python train.py --positions="rope" --rope_fraction=0.5 --lr=0.000438 --grad_clip=1.0 --decay_fraction=0.857 --batch_tokens=131072 --doc_mask=false
MLP neurons of a small language model. Each row is named by its layer, matrix (down: output weights) and neuron, and shows model dimensions 480-671. Each number is 128 + 32 x the weight over its row's rms, rounded and kept within 0 to 255. Numbers have three digits each.
After each neuron's rows, "raises" lists the tokens whose logits its output raises most directly, leaving later layers aside.

L8.down2535:127072191120135131136190114155100128120133165085101105091208100175091075124160123108090120108130117167201150143135124141182118131116131116150097118074085146132120138186139120160120087116140097150091135145100082192141100086101112097176135106123141082110130129110112095087108088118095100120123079112201111133074115117063138111148156116076175122112129103151110113091082122084128084100095122193093181164170125126112130128117130162108185156074136105171097123132080132096101079190142084044164120113151108109122108139093141126107141111181162133160183096136150175128168117088166166184
raises: "'", " final", " previous", " initial", "’"

L8.down3415:140146150160075125098194143133094187119158112126175130136100099157114074136083102135091151060123112162183129146122160135098100210064160110103123081093160188115121124125133137153193114146132182084104153119077114121118135202082214143069097101186140114127093130152088145158105137070132173112148125154107112153121131173092115121136159154128122106129141139159145153064122150152146152143152091108164125102106107186171120094147155072099139085108069095155154122164097125136114156137174073082108083138157146134108185148109163157144146155165128080107114138155161166142172126164068099120
raises: ".\n\n", ".\"\n\n", " during", ".\"", ".\n"

L8.down2574:111113178129128145188134150131144175105175151131098182141127163156137141166127125097141104097126096174110192163125120113142172124094133116148135110087134073220120155153122109192111111135083113092115178157168069141135091164143143108147107163144156144147139124126128163107124131136153142097129095076098095111146124166115131157146130120119114137101133050086135105108123061131142174127075050133186129111123119126130095106114093143166126123093093109129134098130120042111104131115153106083122082151154120137146157140112135190130144130109086120137148128129128121125128136098162126115
raises: " this", " what", " the", " these", " his"

L8.down3209:114109146149146130116099118162111147092131139144162164137147141132098140171134193099116118082105082176143147239161146122159128146173105153116108101154102130125166101162111117120100208207052113112116151076121134167149181118180100165144078117125115112102166156155144128120127143124110103129128129160142158118140086083092117160141142139116128122158151158035126174146139153134118106135122048108166132106158064141121142183131165113073140059115170064126100093066072108163111129111164096079143167153126109161178110150173146187168149154115061099072108150109110140151096130155152167169
raises: " training", " college", " job", " education", " school"

L8.down2892:114084134130135153102125135136129129168139076085097135092198083113102133165141137155096129110181094150157117121155171129176097120117105107176092092090103099129134172133128087130040166178162107170086146102105051160187090080090118170112083128152149182127125150131118094107110186156112077111105132087136140105165104153125090110155112117112151106110156130103131059143165129078103121109099113128124124156117159124091080108181101183144150156092144130109107130142094118097097149140140201083111166183191160179140112080145136109107107121171170132130131132146151138078095117164158119162
raises: " ele", " one", " seven", " eight", " twenty"

L8.down1034:096095168150101086165238092136072113164093164141112159147115095127146155053118125123063124083069142125125163206160127090144133159064099139088100143083157117188093123140122133167133173140108117183133109099157097171137090116134145160130144147073162109105179074149112119096122095121135122126174164080159093082133149177137142101108139115132160127151129122113129151124146103076170071185096145163161138133147081092118111084124082120073136121170141098099104131106095139140134124096112130031141041134116114120078126131113149164125090132080113113144136120141123114149095147063099105161
raises: " Since", " This", " These", "This", " However"

L8.down1423:117139158101120147157094096105190134150079132083159122087142111129164107150114187106114078111112136125133138117106134132155124122134136183130097120118119113134140079158114155168135149140164100135111180131146123153083126159148094140095162151121138148128176172098156113138168161131166161162127158115144149127178114144157125092178165054133124194116107157161141154094108184115136161083132175208077120136115110064135131119114163121167134153140147109122094120141192105095139140152168146106079096155152155118137163102158089186119100112109164079062129079131110098069153087131179123154
raises: "è", "és", "ée", " de", "ía"

L8.down1343:137186158132122137213153115148125117164145142130136091170119102112098138121124114039145119127141157170101154082153138131114134186156110130145156146117148157104158114153069148151123081128154114139119176155150094112101072145122150122193145102129122139113148150186185118185135146128126101145110105145141128052071175200192134156114145072090155136121097115125168135137158088110104089140118109146185103149063124095159052102156115142159096110153133154085109114148114096145121079129127114070120038139133108113166135168160151161087108141103071161128179096102080074142143054086162040073
raises: " its", " their", " the", " this", " any"

L8.down2098:200144139086160076149100151154151143103157162137141107096156160064116147146166130144187087152158161183142122118165136134094163108073184143076135121129177128071162135088095135103140161118173129104154140205124117107137108067084141188155120100150112101117100098161183124118109110085125102052145092134169134138095170132144205107111132078122144133191073151122085065062117127175146139102151153125055071155153135121115104089105127145113134168125100156110079130148103118098182117110062108158113102159166209121126099190097081115136084173140142128114109122168134109132126083126193069147
raises: "est", "ed", "er", "ers", "ens"

L8.down2744:130135180149118109198197189170101114115151116107149117141109091166130187100129172122159131109105178125207133105118112118107164109148142158139127131117103118158162127155087145133147130129150118171090137101115131149076111098110124136123117132143098096116103155132100137124110107141190139083179146184148135133156083139129166117121099091153197104187101099147175090069170172099128115141136135040100137201131124153060157108122136120145180132135134112110071098129139185104104186161125126089187121123177137171128094122113148106135145128139140119089107160160135180117127171140150087080
raises: ".", ".\n", ".\n\n", " last", ";"

L8.down1710:107101077115158087139110136133115176153152141098122124120097113173174140118123071180174091182095079199155066122171112141127120154146152199114140122125080123100092172133087112146083151143097188149100168150112147153144065128108130159134120144163168147132116062136062122168161156154131096107145171143116126132141135180086117099100142156089129111180116142087107119097112127117165101120099106129125159080062165179186109146141113114101133076070175120093072104102070126139172136198151119132099229165195176151172123134157100161133118131111109124147139129164077139142130173152124118182
raises: " Pakistan", " Ali", " Islamic", " Moham", " Abdul"

L8.down647:110110158124133058130149132178137106150119133192173120139131093114139177081120136136067112129094162094119183164168181127100149120131129179187153167101145092159140121142103184145168128190111148115112173127083137100129088134052111136095104139071147148185127120155167114077190119095162104107187134115182169101112149054136193069106101124111189127162132144070087137122130140153143129123079105197178193104161072137103175131135128143130134149189109113122119141091083081093154118131185086043165113176089086106156110105135111151071118088115087130102146138067119172139116163092130105138
raises: " However", " Following", " These", " According", " This"

L8.down910:155157162099104100142129102180140233084165102106137140140167158096099117093167105094178120135097117120118163108109120143120066090160164122119128114116123126113110110093162134158105115076115157143110165160111131109124104101157130190139114056156123156128059110110210146147125203108172149056137137142130192046113146137127107106155107090106107092169139164086119146124102079119067150187147156139168130129084157147108114107127173167138171120107167137132122094114124121132115102170130093147125140143148105179179103108148177130144134172100147177175155207135170158063089141112139111145
raises: " another", " someone", " any", " a", " enough"

L8.down679:121207176134117113159133132171129226141154154167168139133095132099106182135132112064127135125149112193104186105153124120178122162148139167137150194082143146078143096159091130179127103095129111129144156178141082196157126124153110120160113117140134128090123107190208151146124145065154142089088127119118166093155148158168102119090106091103118193178122116089163078172106133061137119114102128153109108124170154103124122124076109161130121132096155123067126108131134060107140086136165080079124099137167059142120103124195162190135141103119127136127171097141050099134086071036176136087
raises: " its", " them", " another", " their", " these"

L8.down2364:143083125147139105119142126112125182142126189142120168102196125068062140102128199175135137100117132167127164145091106093109139203078144114153075095123160129103086182158083143133164109104067168122110168151078137206158104170103123166126143106106111065136162164104111130189121126120175151148155159115127115114140176105107143099152154090123113143105132114074153060141102116123164184106105085166145104119123116158125134108149153085136108156075128130149126114046181168071134146167105192094094137160144190191176124142130153153137168108114119106101147135151167145146152152067138113109
raises: " houses", " hotel", " housing", " buildings", " establishment"

L8.down2028:124151155116169074072162141129129105120096154131187081125166114121127110124116096110101178138194131081140098102119091090147163100164108094105153191201086149129122111106092097076149195124126084076137140112138116093170145083213115074116092122132161111093096154182189096160123121119124147120098118135070123114139113156136108092104204144181174175173114149164147115180114113127117143129119188115129095137152151171072152087131071097173119139120167185080123128136127146137080186128129083133171128124087123121134123125126124100191176142124114146019125096070069093104141177182217106118
raises: " and", " &", " or", "-and", "mith"

L8.down2387:112162149124137150174084114153100136124162164089104128158059145131092124176092076085133137115198157126086132121108134132124128093154151120126119060129123139151106134127096153075100132080135156121097172103106111184172134131152108180136091078126190126104137071139128135118143141122121110158139078166082125137143110199106161146119131108182143144135165125136114138180156064091125143147117148168174083101116127176132061088087117147174091104111120161072122118089100107140109148073120144082139100153168148126151158085140170114122105165152144171152132114094099204137145109140115089139
raises: " the", " both", " each", " many", " this"

L8.down55:175077146098083100106153168079075089107086152113082123130080121145159084087102104127106169141191108127134115100112161088090106123115156137136133157116073089127118070141123133130108122106133140102211111130099104143150103088151098138141093117064095111074116109144080113165146160117141113170154164133139131083129126196115194179174139123126083179160141156138114127111127141144090113146186104146117135129104114119143150100159106200124180136146138175107178112122153107186138140084165118126102121182090066157099092173130112115142103163081120153133076183213136142131130095124057132088
raises: " month", " year", " week", " weeks", " days"

L8.down2837:165151134142128113130171088192109120068174145104098106148109108150123153097156118109173059166093103129148050106142121103172130088107107177124151100120114108104130100153199154134072091085064148094105164134163124143137135119071132152089134138130064168182106113130084174146159117086116084118128153169080104146135139153087154130094120114157086108190163127136103121085155151163192105101120135187108117136107108085145109099169131121092135124132143145082140141104068144101156102137105146137105172136174243142117081143172120144082097158162150120131152150136173157060122167095110085126
raises: " Ahmed", " Islam", " Abd", " Saf", "oro"

L8.down1617:164128090132156164114102068174136103171190113180153109124138122157103103178206124078143083138110114185147138102134100149146070164146141143088128027098199128202167099100134145145120132129097084145135145123085106138162090139126170111156138188154144119117124097182098137096094103183154105164091097112173155116130153175133170138123083125134113130135164099121073127088135124134115144175150132119079205136170097126124099110106155103051087131090125141161124103112112115152133113124117158100143115072184119145126164120133148171137111154142085125152115165154157120143127107134224127126
raises: " is", " has", " may", " could", " appears"

L8.down2274:107129176082101162084108104115137184127149165130173150138149131139116106128168095121128162110138130139127123118063130120151153114125175143072154091160144142169106151121090128177111096159139115101151174135141141207127213125128136107115148137161159125148094179121136141165173139116121155139205109139096114129105144134172119086108123102148096109137085134091132044098138154158230138092234115117127102059155149158145127084121115150133130141073086134143118105110128119160132149139185152170112117095114148125049122137108157124134176142115114111118123120130134094143147111109000112101
raises: "===", "|", "====", "==", "According"

L8.down790:154133171168053049128116094115105115139078111109133165116135134173159123107159174145127143131181150141106132163143128178115149189053102139141144149094135093138128118147138138153155153118139146118119123098027097188101142129104120190120106117125096118105124071154096158134084108133173125114190167149162117154108118126133130144133132181112175111185106144120122114083132135100125072088135093094135142105131132130091150107109177121066193077081077107157154096127138107148137131124143135089167039119131165140138144120159154197111075137142104086169117145102156103197080101092244122136
raises: " while", ".\n\n", ".\n", ".)\n", "."

L8.down340:088079129161052112162149094109170128145158150101115139134138129112163185163122108200135182128153071146128128130172100113089113090101144077121105120130078129150089146162135137114101135137152086178124105134123136134169146077145092106177140181139121142134147130128155155153166167105184112161089137066095095146140155103166113118141118122171149102092176125148128108102120182102102132107128144100110115168154167116119128092073139215182082098100143154116117152141114100110085133197137105089096143105177105174105086152177139135114124128173122113119104109091118141132083187084114182137
raises: " twenty", " six", " seven", " five", " eight"

L8.down902:116105112109106107163124034144079105162117175099113137137155093141071176110164161113126068142161099108142105140173133095146169219069163124145199155167116101160113076129107144142171077120139088123132151193128129126121146149128116124187188172125134121142149098130142177120094116142092069153181076124077147134116193088142111102121115103099138137106100135139118107135119114092146110154147135129126163141156117059064145139090185122110137163140087106085127153143087073110117182176142154113111192072127118105149080096169179149120113169156141135098161156136179176165134119100181153066
raises: " which", " whom", "ifying", "cing", "iting"

L8.down1715:133208155128153141159141142187078154096129173126173173153102120173076133147132113094131088138166151131145171099135112161131149054109129076148105164139153121124146116132058085181095192103091148086114132181172063197084067205136142127117093144156142114132060180180147135113149148076154143137104160135120129112186147179133140105130123080105180165149167106075091103172149176107125135142114142155162073178104136113172142157167106182160125114109147097138077087143186098133100081099119089021162110183165130115088104165127137114155123110134182095111193108171097117138171122087255148116
raises: " into", " them", " another", " him", " by"

L8.down528:112095144030174122087092114024151101144159156126132170153124117162120189143120125086106123141139118139102110154145099126082137111183136093069157103141126073121156117114101068134131129128129131133096119098112220137194140161072094090169148216110140110127102127133073103109136164147096172178121137125073146163113144095134163104108164121122217135141135125174101145141152145175141031106129118139040108186142146082115118131108100157167122173114110113159121083145139128162120093133138087092161183095132061153158095098103146151172089145097126194141198147086117163132160088071145153078
raises: " September", " February", " July", " November", " October"

L8.down3038:147142153098079111130152091147115127099146132143130145122163107126168133139158106131082104128089128144136164116138101134129143100099088178145118197081124094145112103126131143191130117148143100126096152131091106119151142118077149141114133143141161124157077119130075111117148132140142118111202132065143129097177140104153168030124078119088114090132157077138136145131108153160158107153153145215154093115110075081161162092120011148089129080108120087102111099085080090159090157084153125055123162164106097155133137109097138088074100174108152075158145179158111184128098154093139094149
raises: " This", " There", " However", " It", " According"

L8.down3319:103085152128063144102118181134135129124144126112119163137135120148151153107115172146124116096133128130116145160134162188160076096028146126100095126096172128171153065075121101151109143078113112078134131140100128126161119121049131132146161141072128092134130153109107133133179100178138113141098103106148108136166139101094132053171142093108167068156110148113073093111125075150145148145167100129140138060169134163087215167171117094123208107144118150098144092155141124111113125125132176107134095084156140161134144131124118139119114152119128045134108162134172114111127218122081101138
raises: " formerly", " currently", " originally", " previously", " specifically"

L8.down2268:157131133169161085059133162156176137133169079171114117188131100145181172152169123076181144111122094109146114180174150124071139064108076103113079101166146117141141065180136157088200130145138146146111123099100135167122096108088107140147082129147145145134112149089084116145140140058135188088095142158140199104106114159135091100153123138139134133115162143120112186141095182102087139070115146137080128118117121134168099118137128141167146095128113137084107163115040144090110125123136145129116138053082109130154127152180154172105107085189100136167165073094136117063109137138080157122
raises: " magazine", " publication", " journal", " Journal", "ibli"

L8.down2366:099169167069136192182094108169121149160134098088162181143094150131106127123117138093138134127159106129105151143101121186187132132122123093109150103159109137103162107156095086227123121067085139112150104123116072181182101151166113108142122122125119091155044152141155140179143113107144099119032104115147120142142164182146122128135072157097142125142177123099140093114129147085095106127085117175150115148076175127140153143146024141119138140121199103148105132148121106120130075147155131000150091118152111118115140142201078127127154110127146172159107102118107130152117114108255140106
raises: " another", " a", " each", " the", " an"

L8.down523:084079098233153162149119148149098180183066105110096169148171129119193128109112077163148134156107138165151059103116110094120113124161146159106137068178083104070101129137085143165143128080130178173155091119151080083147099119168137108118155138124100155184173150122110126143197110121125147126066156155103107130116188139141125139053114148115075149160126135125108086119138132163207094145119115097176131165077122183180187096179143089076136100110092171136107099129128131139104111145144070139137192149107162136146145149075092170184152098125095161214085134158133123120123155127104157112
raises: " Bh", " Sri", " Mahar", " Tamil", " Lanka"

L8.down1651:193143078108123104075132133100140197096121205138112069133190166086145089152126125084109157098118144189128139134104100132148117146147120121114164182124088166156123112172118181119137151115173122126145106141149064109193110090122110102148079150075137089128111138109103102136162166147161217159082153140127081165141134140148078169132142110133151117099080069137119096154159172144175103125135128139126138223204176131049133095125134150160106125119157121094160069169091151110080136156142145072104166143120079183160093147152095108127155178101168173143113155173092137138091119130154129141
raises: " hour", " following", " next", " week", " weeks"

L8.down639:105120099155080131102095064151064155080149189087091172143136113162116115099085152146144099130139171164086126125088087112154119091103130128142110118166107140152142145102116182159136050121146062133140120143155147145152125128089184120114120125135090151114140113139108089106174090110134144157180109116112116109153160156145135070110084150096141114067108129115109100130091049129178114148248118142107131071154101115116092104063198187052123148184093195122167104083072168168082175144156108148134123169122111118043141131156150130170156187162071148200110126124168103098091171073099143150
raises: "|", "===", "==", "-", "===="

L8.down1717:106114166146078100149156087142124135111161130130115138137161066105151165095089166135099076127098082134123140115131083141118169103106118173127095131068129087138110079091119175149109111157164067180101160143173109111124132122142189160123168177110121146137132146166124112086137124117103163083168116117158152112174137128144110085082083140132085099165195077156113169147127139100172130145149182143171120112108141173139135143134102151152131125139101109061133129119116109134145150120189110064146166105108113121131120063151171128077148164115138081057145113113116199104114158104109090167
raises: " However", " These", " Most", " Of", " This"

L8.down2385:122115068132168056070102104124192152107094151111053075162082106113172105152145136086147093073104072117125137079170154158092125060161092142153108104179154109126130108161149163057187130138150143108086124077119135119094178101151177194127154123158119164091032161107162155128182139104120232169150144160162135137088145144137137135144085120159087091140085120138140176186118154137124111152084136162092140073142137106154154072153111109131142150151147190084151209124105152102079128128096084108150071074099140112104125120185180111120085109118061111168136066082095123111080110130125151095
raises: " journal", " Journal", " paper", " book", " publication"

L8.down2655:114184128120168123125136077130092140069170183155200093053129114114103175199122150155177116152103156178172141118103165133180196105155142133112148192108149149098163114154080130065149153095100126140137150136162123144082076146140122170148079110133178114157115133183140104150088174106149102146092154122159104099120133061141185097143176191083142137159130186167165095133174100156117075203117144143129160158153112142118121116055118150117084117159148140122118142146119183062098075125072167128126109138133177149185126136094108179170171158154113158099143082072099101127093093113141123076
raises: " attacks", " bomb", " attack", " arrest", " wounded"

L8.down2060:161102154136098145072151104134066150117173095135159164123139123127134139149160080163116152089131145107112134107148099174128174108111153157048151128096167167112131114090143118130074168125121104144124183123146136092102112124133152146127136120089161098113084100165112165077107098081141174139137142149150141071145082194148212119190117103111118069158045127141077147056099120140145149154125146121115172100175083122139124081150159061140112128142119068119088152148062119127131142145139202143107126093144144133119107121163123129131076175188167125114126146071126082093148132111098137172
raises: ".\"", ".\"\n\n", ".”", ".\n", "."

L8.down1968:118120135189164110075147107152134125160072182071118072118119136125176133129108150104119129090169116156133115087108105115126176101122132148140094126169108183122146148155117114088090146111120083139118078156141144139179181102088090095153112090110178088154179142088193059102157160128121164199122109148037110131176178118147177139123089135184205099096094088116081101133144088091177096171134161097186181086115119177101146143087157158155157170146108186072173115075096140192117148099130139110149166115159065137111113182132132117107154172161134142100043164200089156065076140152131137084
raises: "hem", "h", "qu", "ho", "hu"

L8.down3300:133164179128145171128179129155102091132165142096089113148131131140087115133135205071112102131145157111141110122137109121181121102083108105217134070170165124120096125153115122164127133134068149251112101152142125150119119142076134052017141096143116122116093134126126170134079033128122131135106128133119058072167116165163138133131125115113127121154073092110149084065139109105171107116158134131153103129133096135189103109129158093122127149107087099121131103126129176149089127138145142000095100094135142162113152155146119157147107146081157126161109096147137123126115102076009113126
raises: ".\n\n", "1", "10", "201", "2"

L8.down3203:151103121150176092126058136060097124150124128083091109157115133187141128200107102131144122134134188110145140195133115096106108091134182080092091129183136088174142079179166052175114123119118114133110096105104123114145130118063130125166128133106126137103084133115102113089169143120136152127072138111171140176089149144046117099171083133150120121187058082155128167156099137130143124146087128115103112131144141101088142096157121143165186138150133185081137087154162141115114111095161035042158149024118089150160112149124159129122118134143113177135161131092166141121199082158235146121
raises: " November", " September", " December", " October", " July"

L8.down1655:140139139158122153186124104124153176139165151121121180156108118094089149158143076106094151126100105165160200140114108131153148113071158141084157145096100100087132150188091162169095134118144128151086181128146111144146106083132079140139077129147110105103107071124224124118120121092138146141066135180112154146086115159178085185113129079149142165096128121107108126145125151130104122091099119128173109152149159137127125163113156199192108200082132061134083137157153100143131064151103131151123145109143120107132101144131149126151137141129108117125197092145103098157110062058145187116
raises: " its", " the", " how", " another", " their"

L8.down2471:155134121114118110086132139173156132124050100124129202137137098165099121115102105138139105142118210093161110110089063077135104079065100162080123146139152114155140084095089081151080132114192160137099127142070091139084104144127088102131079087144170135163106136131117152105130172134188187112147195129106081172106143130049139145120104093124112199139101090092158080146137142136121155100141147148134151129161111189132146132101117141092131127138088062138217045120090131145129213080121138115057121157081114144138124079120105194085133127150128073149122156107100156151167179127148132073
raises: " by", " following", " after", " together", " because"

L8.down2713:132092130144116090110096125091134080169104156131081162168123099157138138130076206097090133131159173107149170140126119129109157153134140129111132128094120116101168130054096130136136141113164107090078114160103138121114107125139126091145143127083144173183113112113164145077156145102122140139197145045193108118100112060128099111143066122168173070138112092122151088142147127165083091141191110173138148128112092146144115090129089188112107115147143157185200114147120148132125136124128099060154171116069094134115157090116127090175095090113102125144141109118086075117116107108224152130
raises: " basis", " effect", " effects", " means", " importance"

L8.down814:136090142140139139083136150111129153162121064083171145126100124170082146128092125177107105101096112094167126167125120212117135098146091120077090126141047122133124121097144124190150173146163177124103172102122129134159129158115100112128083109127144127147092151185103171154125102132116104108115090145136167072174109133131164128176126137116106070140102083145129074105122071079181130096096124075136147152156096125133111104108172186145048126151120148116128140123153098108116107104142108110144148097096092148159120128120211130027138144157102168127139149201122068127200115067122089150
raises: " injury", " football", " goal", "ball", " scoring"

L8.down3564:104187166143127166185077130152128157137162138104128159114075164152101125119146158094110092157157112159131138103139122194152131102140111096101123107114124127121159145143093116168096118116147142114137134165133093197149103187138127153123150107141135120119117180159156132135113150084148144123067135112137121147155147126190125144154090150100129157138164117097157091164135105128061116108077120172143100133067154114153111108124008137110127132096215122104084126144106089132161082138153128000144120121122114103112128135177131098143092115151151138148145094174118112189084099161255157118
raises: " the", " a", " it", " its", " an"

L8.down1426:082138156145095103241144133149068163111115142079090141136126139140084140089136148137100106174182110140101138144149096102138121068211113092112155079173082155140157162157123121183138135147155098143170172161160121162170123128121095088146137175127137098104107167130139119139104181142109108133038108143096189098119096173174106108144119042118112133079094134134124073164119099121086115132115121171133156128082117094140075102151085154156102167113149136103128120139106096121130052134132078039131151148106109109113130100161110096113105110156104124119143086131119093110126112101178121152
raises: " these", " the", " this", " his", " those"

L8.down473:115106169120179090136099125155088095157106148180133122119130140177130193115120107127115106065144116173126165186142143159224137155129163081112191087147133110108106112141085116092125169147226111131110134124180174132120197145096106156148092094144083166089139120173135118140054142167130142126087185144118125103136133072167104163127095105136101113117128127113104125096118117114149152071127146147159164139158089125127137149200147125085086132133128133088120103069086109094095143106164130136101144132123140147130131123109180199122092154166092107103104074088130129118166184087122096143
raises: " young", " Assistant", " younger", " secretary", " assistant"

L8.down47:158192089126135097158164135121130151130143173105107155102133101072061168116128073141137112105191102081146121139152126111124088154142196144136152144107114096143111125104124063087155074167120124095187185159133101152137096089137075146126080208171125146106126083165158128140120146120126123104090096146114173115197163125149146115126176121039096127168118112087104104100120089110127126070143090168132109158152181094084161203144153158135141127183118110091144145142112104123133118147152130144095137168123103111139087156159177210168161135153125080104143087178140107226093066127106115086
raises: "ished", "ed", "lined", "ted", "ered"

L8.down635:119113116132156147129110133194116153162119204099114135160142117147120107122114070121147140179092105180146059081157103069129136181138142204105117090146092151097095106131077105174107092066102201147074132161116136143085061139060168101173121135172113132133210168112080099112169135147157117127074096110120114155115150168165138115062175167127158156176107118172118103103143151129168089149148102105096070129077141181200117099100119139104155098119120146092098120111114179162148105134158115128092134144144153140162155171111062168163139144107123139192164120203112125129137178140141141163
raises: " Shah", " Bh", " Buddh", " Sri", " India"

L8.down2762:139085115185140161120153111155132186164100153102120125173175131150175114106121070111160134181097131186146062116133078060120147173165147172095162083138068121066097095128118143124123074106126158148151103151128079139131115140110159109143108110127151135184158128127088135182185128126117113105122148126115157151110156153139109127068105170168106125133103075101127066097106182162145096147104111130111141197125164200201141117129115096118133097095128160073122115096128157150169110153177099146093159120123117136122170152097074154176194129099124152190116133192146117143118202137107147139
raises: " Bh", " Shah", " Mahar", " Tamil", " Sri"

L8.down1878:148038187109142149139113091102168152117145142126109102159152099146092115099149119095114141156134052137172074169174076146163159138167110117096188096161166057110121047148122079148158132143161180170128137143138137165186080166092130077139159112094133110042130129130075122091118100152094143198135135133113123155127137133078166113168103104170107152168162094119118139146123166175114076130121127093104094128103149074170113136126098123163207103129137189114094071122167091115135129141130060087121141124106067114145159088091101104193118139132151135129175075181218153128138095160114174123
raises: " April", " June", " July", " January", " March"

L8.down2214:152144094153175137141117087163067148118191135115141120151134136172118161127119129112143066148102119184149101110144117086157154176130117181147116154145060114092136115161151158097105069115073185154123126092156130137065074113123145143092108142095144177147146081110099164174140092164107093093164147142038152140106132143128166114086116172105104112111136083090084137080119157123191134092098113154087115161107173108176112110109143090123155126126169141058123134094101134102165135158151068137108150123162172166136074173118081170093117126154124139090183120147141140088128153128094086124
raises: " Abdul", " Moham", " Abd", " Ahmed", " Islam"

L8.down3328:168126176164132149097153084091131162181113112165144114145136122124085142099108118107118162097101090098153143141062153142167143107123120152112068196126108172109095090212082179119132131072121121155121162079117115152123148129147169153101124136128134148168187161136118170144169162090129074084170154154142116137130088104087101152098076120077109164142170176088163191175106176205179181157128134086106106093126127115149116055098138101078157147066099133096128146103175111162134161159125130044138158148141179125118138134098107144154138189145139159125161216076095128195121131086173076094
raises: " problems", " costs", " criticism", " difficult", " importance"

L8.down1592:175141158118110174134126118100100137154082108159121157105081133074173183161092194095152098144108118180130160158094165149134098145103164051133120124140077138183127140157033067121166141103161231111131093127130066147131113175044081145060136172068148144124103120128146075142130156129150142143125100144117137188110099093124111123158118089132069126082114143097085139190143133117123125128145156101157139124174179134111086114123145089118111159071147061074117120104183170146106139063158171091091141077146119113137126174106136141155158180145070126140151124176113124143195100129215124130
raises: " others", " previous", "ewhere", " next", " recently"

L8.down3321:098125174154093173113096115136158179123161151104127110146150158160118104092156120143106129090115140172146099100101099110144136102119138130104128112142159105150127144130122144138140123114170093147142105087164138115144182138136137079137116130125124119126138151168146131105183000113113159125184062197100104165180126168144156100109124092140119128113088140119126113146088119140146136116255122116119116128158157125098145115126090138148173126081111122159157176160176145151127136126143125255074109108166132143140152161113129111133169140101116126118097116116172138137128108139000146103
raises: "|", "-", "M", "P", "B"